config.yaml
hidden_size: 512
num_key_value_heads: 12
vocab_size: 21824
norm: "rmsnorm"
positions: "rope"
attn_scale: 0.125
bias: "none"
init: "orth"
init_std_up: 0.0389
lr_head: 0.00561
schedule: "wsd"
train_tokens: 789800000
MLP neurons of a small language model. Each row is named by its layer, matrix (down: output weights) and neuron, and shows model dimensions 32-95. Each number is 128 + 24 x the weight over its row's rms, rounded and kept within 0 to 255. A neuron's up and down rows have the sign that makes its largest values positive.
A block is one neuron, or neurons of one layer that tend to fire together. After each block is what it responds to, as a language model described it from the Wikipedia text at the highest values.

L4.down636 [110 159 146 142 115  85 120 141 175 145  64 117 169 166 123 131 149 125 151 163  99 114 104 128 132 109 123 143 127 136 138 159 110 178 141 131 129 153 119 176 101 120  79 125 167 121 145 106 126 117 131 117 111  91 128 137 182 162 124 111 133 161 124 147]
Description: Middle or final subword pieces inside foreign proper names of people and places, often in lists or tables, e.g. Shu-T-ien, Mate-o, Piñ-as.

L3.down33 [107 109 153  96 113 152 108 141 119 121 113 100  99 141 146 124 111 121 140 168 146 117 165 114 111 130 105 135 151 113 129 109 122 172 154 151 138 112 101 113 133 120 151 170 161 138 121 113 147 167 117  84 149 119 137 117 106 153 138  74  92 105 133 145]
L3.down71 [134 108 125 123 188 135 103 140 139 117 103 137 125 127 135 116  95 117 148 102 100 181 152 175 139 165 138 113 124 124 100 149 107 177 142 134 142 159  94 100 120 151 164 163 166 141 147 147 132 139 105 123 121 171  88 122 108 131 157 133  92 137 125 163]
L3.down120 [132 171 132  98 116 131 136 152 148 136 130 107  80 132  37 163 167 116 216 154  84 109 103  68 144 151 131  80  83 169  80  94  94 125  96 110 130 105 129  91 113 145 143 167  85  96  63 112 120 118 136  98 157 125 133  75 174 135 126 141  85 148 148  96]
L3.down282 [141 110 154 126 131 115 135 128 127 156 102 110  89 158 146 157 146 167 163 132  92 160 167 130 144  89 120 118 113 119 170 154 147 165 163 102 157 106 136 139 133 141 141 122 146  96 163 138 116 117 135 131 134 150 142 123 155 113 103 106 153 132 177 144]
L3.down377 [ 88 122 137 130 167 114 132 121 114 114  92 161 143 130 107 170 133 111 169 126 138 148 144 165 127  98 138 135 116 185 143 129 125 109 119 101 139 113  83 137 110 128  98 116 146 118 113 132 115  90  64 118 102 117 152 149 153 104 127 151 153 112 101 160]
L3.down454 [151 149 154 129 124 117 136 128 175 159 138 107 145 143 140  98 129 120 142 160 169 181 131 122 194 132 154 135  98 129 127 135 119 160  90 119 151 112 124  95 120 109 122 133 168 156 146 145 160 160 137 135 122 152 125 146  92 184 162 108 109 154 138 131]
L3.down518 [155 119 178  93  97 133 137 124 129 173 102 122 135  80 108 124 188 165 127 138 119 133 150 144 133 149 125 133 156 129 142 135 148 155 132 140 128 102 152 169  96 138 143 125 106 152  97 106 130 116 128 159  97 130 125 160 114 134 152 144 179 122 150 117]
L3.down540 [172 148 139 141 156 131 147 116 173 123 130 108 126 111 145  95 106 143 117 171 140 106 123 146 123 111 136 125 128 142 136 128 172 112 156 128 129 145 158 156 161 127 100 123  96 131 102 129 133 100 128  78 148  97 118 114 117  92 121 156 132 122 117 145]
L3.down809 [134 118 116 157 128 125 110  94 132 205 126 122 126 153 153 165 109 162 130 148 157  91 108 148 144 119 121  94 110 146 134 101 103 123 143 116 114 127  94 160 148 187 113 129 120 121 129 143 176 114 120 112  92 142 111  87 110 113 139 185  86 128  93 115]
L3.down974 [138 117 123 100 116 126 130 146 157 178 104 147 149 128 134 116 145 126 115 125 127 169 159 168 150 113 132  89 102 130 115  68 111 129 152  71 103 147 133 104 146  85 153 179 158 156 131 143 189 134  82 123 104 129 146 119 144 113 170 117 117 178 128 126]
L3.down980 [111  92 172 160  43 129 133 108 105 116 136 130  67 117 144 119 146 128 129 129 137  97  85 121 136 168 105 150 120 130 118 125 107 147 118 114 132 138 140 120 121 130 153 126 117 179 129 148 136 126 111 171 134 156  97 168 104 142 126 126 133  97 161 115]
L3.down986 [108  80 110 148 137 132  87 127 172 146  82 152 125 154 147 139 136 133 124 139 142 133 144 126 138 107 125 135 158  66 119 122 101 132 119 159  99 105 106 135  68 152 130 143 165 137  92 101  87 141  91 151 132 156 167 136 141 161 125 107 150 121  94 128]
L3.down1174 [ 99 112 168 111 141 126 120 115 137 131 125 108  86 156 147 100 119 110  92  98 132  86 111 128 161 137 165 159  95  76 135 149 165 125 111 112 149 114 128 169  93 131 155 119 133 171 118 109 154 108 131 114 115 104 106 178 139 119 114 130 117 145 124 104]
L3.down1239 [129 151 100 139 110  99 148 127 180 127 167 143 132 128 111 111  89 136 151 117  99 122  89 119 123 119 132 189  93  85 154 128 165 131 149 137 164 136 134 104 172 119 150 126 181 116 119 139 144 148 134  98 112 114 122 135 177 165 150  95 121 125  57 138]
L3.down1361 [121 135  98 156 115 119 146  94  94 136 136 130 144  94 159 119 121 154  81  99  98 107 150  96 102 121 104 125 123 128  98 130 142 122 158 134 147 133 117 147 154 127  85 164 107 158  97 154 133 154 139 101 126 101 102 129 193 136 137  89  94 132 192 150]
L3.down1605 [124 132 144 156 121 121 129 126 138 125 119 121 119 158 132 123 122 168 125 110 137 116 147 164 134 130 169 131 113  48 147 124 111 137 130 152 107 135 109 123 144 146 169 139 174 149 137 113 103 109  82 110 150 149 138 186 106 138 126 126 152 100 147 123]
Description: Second subword piece right after a lone initial consonant letter, mostly in Chinese romanized names like J-ian-ying, Q-in Gang, X-un.

L4.down1160 [169 165 168 100  99  89 116 145 161 130 150 149 135 147 146 106 133 119 134 108 144 144 112 128 140 169 167 149 100 116  80 121  89 155 129 142 131 123 117 114 111 122 135 113 118 121 110 139 168 104 120 127 113 126  88 147 147 123  95 143 133 123 168 145]
Description: Tokens that end a clause or start the next, mostly paragraph-ending periods and "and" after commas, plus sentence adverbs like evidently, also, formally.

L5.down552 [189 121 139 119 147 109 143 158  89 154 114 134 142 149 169 108 133 113 125 132 123 120 133 121  93 126 107 123 109 120 114 135 120 134 141 163 148 135 147 110 126 128  75 146 127 132 136 149 123 119 111 151 153 112 121 133 125 142 148 105 122 204 155  78]
L5.down616 [136 161 156  75 111 118 130 165 102 146 104 175 100 151 138 158 118 127 171 125 137 110 116 133 122 155 127 138 101 108 110 156 117 116 159 130 101 116 136 130 160 137 112 162  86 118 137 111 118  94 126 131 108 147 147 106 152 113  94 126 122 165 117 137]
L5.down957 [126 134 116 111  84  95 139 155 108 149  99 181 140  96 147  98 116 163 126 137 132 165 153 144  99 121 157 110  94 144 131 149 124 103 103 102  91 127 160 159 149 114 124 147 148 110 180 139 132 146 170 128 110 154  97 148  96 119 115 116 168 157 126  90]
L5.down1853 [ 99 111 171 127 150  94 133  94 146 104 136 133 137 176 165 113 125 120 152 118 128 144 154 114 122 113 149 125 127 132 128 112 120  90 134 140 127 121 123 137 106 153 132 178 102 101 154 137 144 123 108 111 136 113 131 116 140 136  85 144 124 117 108 118]
Description: "And" (sometimes but, then, or) after a full clause or phrase, usually joining a second verb to the same subject, e.g. "produces and directs", "returns and marries".